config.toml
n_head = 16
vocab_size = 16384
norm_place = "pre"
qk_norm = false
bias = "none"
weight_decay = 0.0
grad_clip = 0.5
seq_len = 1024
train_tokens = 925700000
dataset = "wikipedia_en"
MLP neurons of a small language model. Each row is named by its layer, matrix (gate and up: input weights) and neuron, and shows model dimensions 128-223. Each number is 128 + 24 x the weight over its row's rms, rounded and kept within 0 to 255. Numbers have three digits each. A neuron's up and down rows have the sign that makes its largest values positive.
After each neuron's rows, "fires on" lists the tokens most often at its 100 highest values on Wikipedia text that the model never trained on.

L11.gate652:150139135090100127127114089105141124131168109137109149115132135145137142135119112104146104142115103120128126163153180108146126173100131118142155128135140105115138114120102152139168105140136131133129160091118131134123116159135091150117074166135180128109069123149088116122082110137161104109
L11.up652:117096141137133135125135142126126132118144119102114089130093093135163151141131153124118072171176134112100139063139115115149150129125153097152131156142162132117147124114139130068121187123118083153088123134156103119103109146148116138122119135128156117136191079165143117144119151186178143122
fires on: ".", " is", " to"

L6.gate85:108148090147130110120118140115119140160113114117187130113153118160130144112100153132039119120125108118125117154098102153108115120096100146149208112138112126159087084104158185107147124114090166126145094158136142125093156105128110148167111120102136121112154132131125124164154130142114119141
L6.up85:094094091148150130135139145084112145174133119173123116116147119151121097144146125094101144098165158156140121137155106105145160089086081097151143110123119123108112120134139190100169146109073149138110154133123119123135135134129118129140141144090113143145137154126151068118150128128152108137
fires on: " ", " |", "K", "0", ";"

L6.gate238:140115103122097170147121086150155103133101158118117128117149126140138145117114126148090125123175123166107105163103113129143094140124108134091145120111170075145076130137142067147097164159122122150053139129102092154102114091165120131110106121112126153123132133077080115123136117179128091154
L6.up238:129124139067124091120175086086127139096139099117122132134130152125128109107120118130126095136147135135118147122133145118149132143150143131131097152150122123155096137124106157110127159091074126130136119120129115105119135166160098155058131136170150151161107137130149141136136102104162141136
fires on: ":", "air"

L3.gate733:126169081118109137125102116149105105104109103107147092144130147120151124130113109119109123133149150160156132137123101146145147129164146129138153157114137139138088114135120175141150125134155124115110126105096193108111162102126159094123086131118142166145124139115104112124139116134148118113
L3.up733:141117151115134099132134138137172132118133121154137139133157181117109130135121105154060114102130172134100115132109169104122141126132111105155155113143111120097171103131139151126123141113109132128160172085116164102140180143153138081139112100124129164134103111132158102080105136103077124155
fires on: " New", "og", "it", "oc", "ür"

L5.gate167:111105133106120085139095123117106101123104067093117103128117167143103131143130092184098140090141139133104189119109124112154104146105152115122079138147141125091128109127154074104109116139162167150121143065117140117139138109102122166128155088099115159135130150139142106092142160134093149095
L5.up167:124132116088129129134135123168144055169105147144120107076161099129129101121143165120148127167138122138155148120165133138118109144136156104112124085092141140102150145140100133143143090138133115138119176119120157148087143140140122155130145146099144132105100093090102154132122106108135157148
fires on: " (", "k", "im", "b", "at", "ent"

L11.gate211:136149102156126126150111121072091147125115103144149112152113118139090144104122131087140162145140105105121123158118115132129093122102176141145152125077132161156145146108130090123131146186108091065097124127133086115127120117130161145133143117182156127112142118100150129137106141130141128134
L11.up211:144138145126072140141124158110127133079130129155122133083128135171143129105111096149211145187107094126135129166108167065154122097144129134150156123120163074127123133143153127103133144146124153116132082144153136132177079129142084150127137112134159143155117112129123126146111110108176099199
fires on: " and", " or", " to", "ur", "-M", "m"

L11.gate445:179117151091096095119170170107143116169128104167101151139127136132146118120144151100173120119155121106103157071102122164112147157132134087125137127138107134119161124125179129137126098144125136117155112120090130111138144136159089115148132120136125097095129115110168181132104129120115132120
L11.up445:159109136074144144126116110141109087151168153102133179122100111173138120169115095114136146169132124101112115154140120148112082104127107183115105133125162116131116099151120103128142119117143153120127132110119170152141147118163130136145116136144156118156136158128121137139121157111142138112
fires on: " was", " were", " is", " not", "C"

L6.gate43:108107119116118123144097150103148108157111132170168205128137106145162181131114119130179108063136128098116146132118079137115110169161128137190144064141125068171155132147144153159157113128164119135128147098165145113129124176096132142150137159130123137123160137154111126116147101093160108140
L6.up43:117141175121150107080099128137127138153145188127117164107150103132144148155131102150134113124135142157121143146160111124110129137106094093155127176118083132116113128127122185091121133119093115111118138140111128131138140166101149094102174156151126101127134166102147078120153144148135133158
fires on: " ", "ic", " |"

L11.gate640:117124102139082121126150097117128131083098145120098149132139141170155128145127122106117111173113178140133153199158109106081141150116077102115125123109091152104100141144106147131140104098113111136131060118156157128135136182109127078129116094125180141121112107163081115126089119158151105129
L11.up640:141162118111091118126114122146131105149119146123159123115083156089125136090119136091078092129144082124138121119135119164148120165123166133175122105117144038138136115123152100107153138099158155101113085125137137124097125136177116124141161128117132138161176122116135156107148156128207128092
fires on: " St", ".", " p", "St", "-p", " st"

L8.gate578:144101152186094149168148101177133099120161117085137108091122157150122156129145149147112129113107139122125171122098141109137110120131071146125121118157128105116161136130151141118126111167152126138105129134099116110146110105151106133111069103121156136129165100066100133162137141130195150096
L8.up578:129085135111121171135166126116123129107137118121168147109095105150137146136138127108168092101130118097180162112152098084146111100121150127114145126128137104166137144110125159146164114125092140140145121153079132132137136156141147136105082114143121110110117136088183081180110156129142114112
fires on: ":", ",", " to", "/", "–"

L8.gate481:126184116108144079173173132137099125131154113150120152145088162138120106095122125140130127153084100104148122122132118135146184155124107144162101090116136149189127157147121101139087117119150109112139102131096121115129115165123108092122090105146119150102095105157163155104160170092089104157
L8.up481:049148144157090157098162125131162101145076091105144121131164120172149135094128143118132099134177088162091102084116120168137116137171146160146118116159166113106114125106109121131089133147180136106104140138131130122130109105131139134123103093152117123111123154117132108164198092172122139137
fires on: " and", " to", ","

L8.gate161:120098135108116146151169121139166158127148123161142111140145164171097135118155132156138110140086127113074175135140091157129120112139136111128106093170133105140117111166131093140143115104094103114095126133110134141124104146116117102118133117111146151084098162147090092127138158149129126140
L8.up161:110088141110132062151143136116109131096122113062135096134133174132135077132126142116116126116142144126088120144125153125109127127083124144146140127143116156129156128082097134130141134102148100122171150101111150127118129118133088128102116107127146110137127123099121099092137101150122104099
fires on: "^{", " (", "2", " in", "z", ":"

L8.gate15:107128120141134095148150120158105076096122181127161100092127169134162104112127160161101148165177136130102131127149119114091163119100099147162124097091129138140145133075098139111120144163204100127133132157126105127104113139122128142158132143168151081109130115126136121140130105134118146123
L8.up15:123178100120151100120137099124120127088118102143128144112096101144152097088156175086131156152148100104103121137175118140106095134123145114182098142092145141175152139093115133149101161126166098127097125105113125152109110142136127140136146148126133113089089164133124148123120056127140122146
fires on: ",", "\n", " and"

L6.gate292:129130140155142149176127131163090147126147128140089105125126111151113093133133109151172138136138117148121116135098140160123129102163138099148155133065084157135157154105138153103118123131105146155147101123138109106151119102124124126131104124150101168121124107089107142149107111140118109127
L6.up292:109121144114123125141133096164090098119132123131116124127148076136130094105130125135135169124134127130148091116088126152115093112188110109142143125036109149153119152152153124120115129120074182149139095108114109093135140121133120150118146135126127149107145131113124125129117097154111135119
fires on: ","

L8.gate622:151138116071108161123106120114128065106158158126150125129077108153117117154135152137112093127102141149170144133070124206113121079140116120131147153099147117144082123133120135125157141130141173149123108136111105150121132122149102115094152091094147136124120157102104166087111127102155093127
L8.up622:181102143124137136102129108130102086100109122111141187112130109154121072115092099192116147175102119142143125131112149114132114073130107161124148148124132101124083120136113143122155127142109132078147083113108138103152150120113143105176109141065152135118150132159098133128092144107169116096
fires on: " was", " wrote", " is", " spent"

L5.gate126:155135099122126158107115138121104085141143126148139135133126139132179139127142120104106057103100123086100134105128125123123132131096115135144138092136102080092124136104122148164143102120107125136130107140138133145120133108139138087122136127069096118122135153114123137139191125114147083155
L5.up126:118145130145125104155101128153142130131127115104102128116100154124089135109141151165102128111114130120116136107135131155136124105156105135171148142112113161109103165158174155123129116132065154103154103112127158085143130173128144129140139128124184095137103145164119113139104162112117154105
fires on: " ", ";", " Goals", "nd", " Republican", " footballer"

L9.gate747:107146111193138134148102124168116145106152128123094155167165122120168162136125147117120106136118096120156110103085099105144112102167113094158119108117105181139129121101145143155105135140085154120088135148129102187140123163102156159120123098087140162162134144144125082139144148103137104106
L9.up747:100131126137147117134131124148129123118147150142123123172144143160140139111150171146154147172166096093165053107104120173102095105144117147171127157129147173140117140143136162163128140140122155121157148120181110153166147128100174130124146140115122155161145119067131132128110114162122094156
fires on: ",", " of"

L11.gate729:132133123103113088147094085095159116127124126147116123137173153176154136142081106106091105110142162124124147130157125132141112151127078113136153103136166163147103177150104124135149134144164139118096119091104101108126117122116154132093186130128154138128121132119077137142108119122134091124
L11.up729:090135126075113113111112134123117147124170129108134172077167102102135107118118148125105133140156131160151147127139084117142140090064174124145121129162118132127168156145172127078081159094167118080121118152146090122145139135141131104140132152116147088127103130130116137105139137152128076130
fires on: " |", " is", "|"

L3.gate534:110119145178116113132146111117134140158155122121160114107114075113079122131118133134172144137133121143130109126102116088081121122104102093084162118121120132141115128164085105110122150112086117124149147116137169119117116115157099129144125131170111159176110107114147120118086107126130184112
L3.up534:157137133133125111099158168095109064124122127101158117127112105083122155098102173127146127117115149099117136103122104094103115124157083106157134155146115116110107147091148165125150134101116103121152164137103108103141135104117132115147134143103123140140133095119054124149142137158118125152
fires on: " –", " -", ";", " —", "ver"

L3.gate180:116161154165100148152125102136173148072123164135111182116121110102082144129131148104160131144106081156114151158097142116128121111142150141136103120100123148096162150130097107116164072111140147137081128101147117111135116188074160095128136132162133137122111165146126110069171147156163119131
L3.up180:127157135171102139145112159142137114128134135100121107185136142141106123150103153128107139109088072142146143149136140134120131164136111139142127133098122142113127133096113117145141092151122122131061166111156169098148162165085138150164143139123106140093143128161155068096136166116141103111
fires on: "ing", " Congress", "ent", " training", "ed"

L8.gate301:140112120124127104139134101179135121115128177139123132107145140116082119103101163115115152105139131198135122117101110158108123143123106103132140142115116146164150144099142092155126123142109156174152106174118109116157145109119038100112154091141121140115101116110119135105149115148182121135
L8.up301:132118096149175130127110132139152131109132141108138135138103151131118096137160147150083143143098106128081133081101089139122113103122141069171173090108123159110127150123156097121148105151096160143106114121152103125151161096147129140151126112167110132115160110082131129130150133142127152090
fires on: " in", " of", ",", " on", "\n"

L8.gate590:133113125173152106153114149098125151142098086138146124125108127166139163101071132127088137123104108110129138137113078152075137136096095136145121116091087135127112107124143136121104127155096135104157084113109118129147077149108172127143152129175129159146136117153126100118080116089091152146
L8.up590:114145156153138135151167152124120118163145127118153122124122119152073162087151098114104138155157132097115117147119148124136087154095155125133173154111132112149106151092154085072086151138127155127086102143125115118141143086103108090120103150167138123128068119120161144143150184115117082193
fires on: ",", " of", " and", " or", " "

L4.gate666:170124131157112111089168081130149159163108134130157131105115114136106105165120144096121163105126143155082135084122127135138137121108136095086100145106113152127081155129125184103125112125157149119161127118117138126119142125116060101153100142175114158152109095128132149156132138145114110155
L4.up666:163132105108106111088155113111080148150116106113137119110115114140110118124125122085136131133143164173087155126114078143149120121127182105148128116135124139140063118107145190121135102139157150151141148163108145122093169164095047107175136134130165118158122121099129147138144137141113106178
fires on: " ", " -", " –"

L2.gate723:116127114074114111138120164144100129153134118096141109118094098112141111126142158118097094100151160124101102141159115136118123163121121120135132186109141133129151146125114170145114140138128132117173110085129133109075107108124083129158085159122141122159087143110100078138147132123172151132
L2.up723:125132135111129129120129128149130148156147117135157121120090118103097103110161133084107094129146151144078081139157115150085100126112122134152128180118111113152088115112097152125115130164111118113133144130149137154119107153103131154155129137150160085152106118130103130106132159123166146161
fires on: "ak", "k", " first", "a", " following", " Kap"

L8.gate726:137126118163109106122098116117164104084157145138187161150148118101121116097104147103140123067125125165109134160098114143163127160176127135168157131117132118108094204138104109154137085164197119149121151110149114122110127144148109077109151115157144132065120123112156111110173119091133129133
L8.up726:096089130127127089155100063113112146123131124129148111117093106145116097113146119087133076117203148166112135144130129157129131195175156119110109177099123143139158134122098153147128137110119076135113151122166154130125145145127189114149166158141139144082156121083161086120116157120110112112
fires on: " (", ",", "5", " classification", "otes", " "

L8.gate149:101121130114144127138074113141091145150137143155148147121114177131121105133119128134106168122084083120131103141103150149150107162139109166089105166100140084129105138133142117129124102086139149137086144150153118148154166140161176101144125119109118071121143116106123137105134165143115123109
L8.up149:124150131117140119139108152115158159115142042119169138158107159127114153145095097162117092130155164158114146127153124089114115137149135139149175090115110131114129115115111144144116157191134135100132154088158142099149120129109125127094121126125155124116076125116107153169096141179110119125
fires on: " |", " a", " the", " |\n", "-"

L8.gate172:098150067081101105128119113099077089122089150136135147124130174109144115108126116164148133151126140099145149130131119111131149171131130086138113182092123120112116141149107106098126106153158105144154110130103139158113150128140145104110120144173106099145144123086162102137138120135137148116
L8.up172:090162124066103149086170091112141110111090104116122153140110152117133134115114116152125091139088108126148128122147161167119148139140171111167138157121127124106140147173120143144144128101186132146108112120108107142126149133136131079119124122156124108128126174138160144091135133177170131149
fires on: " and", " not", ",", "/", " but"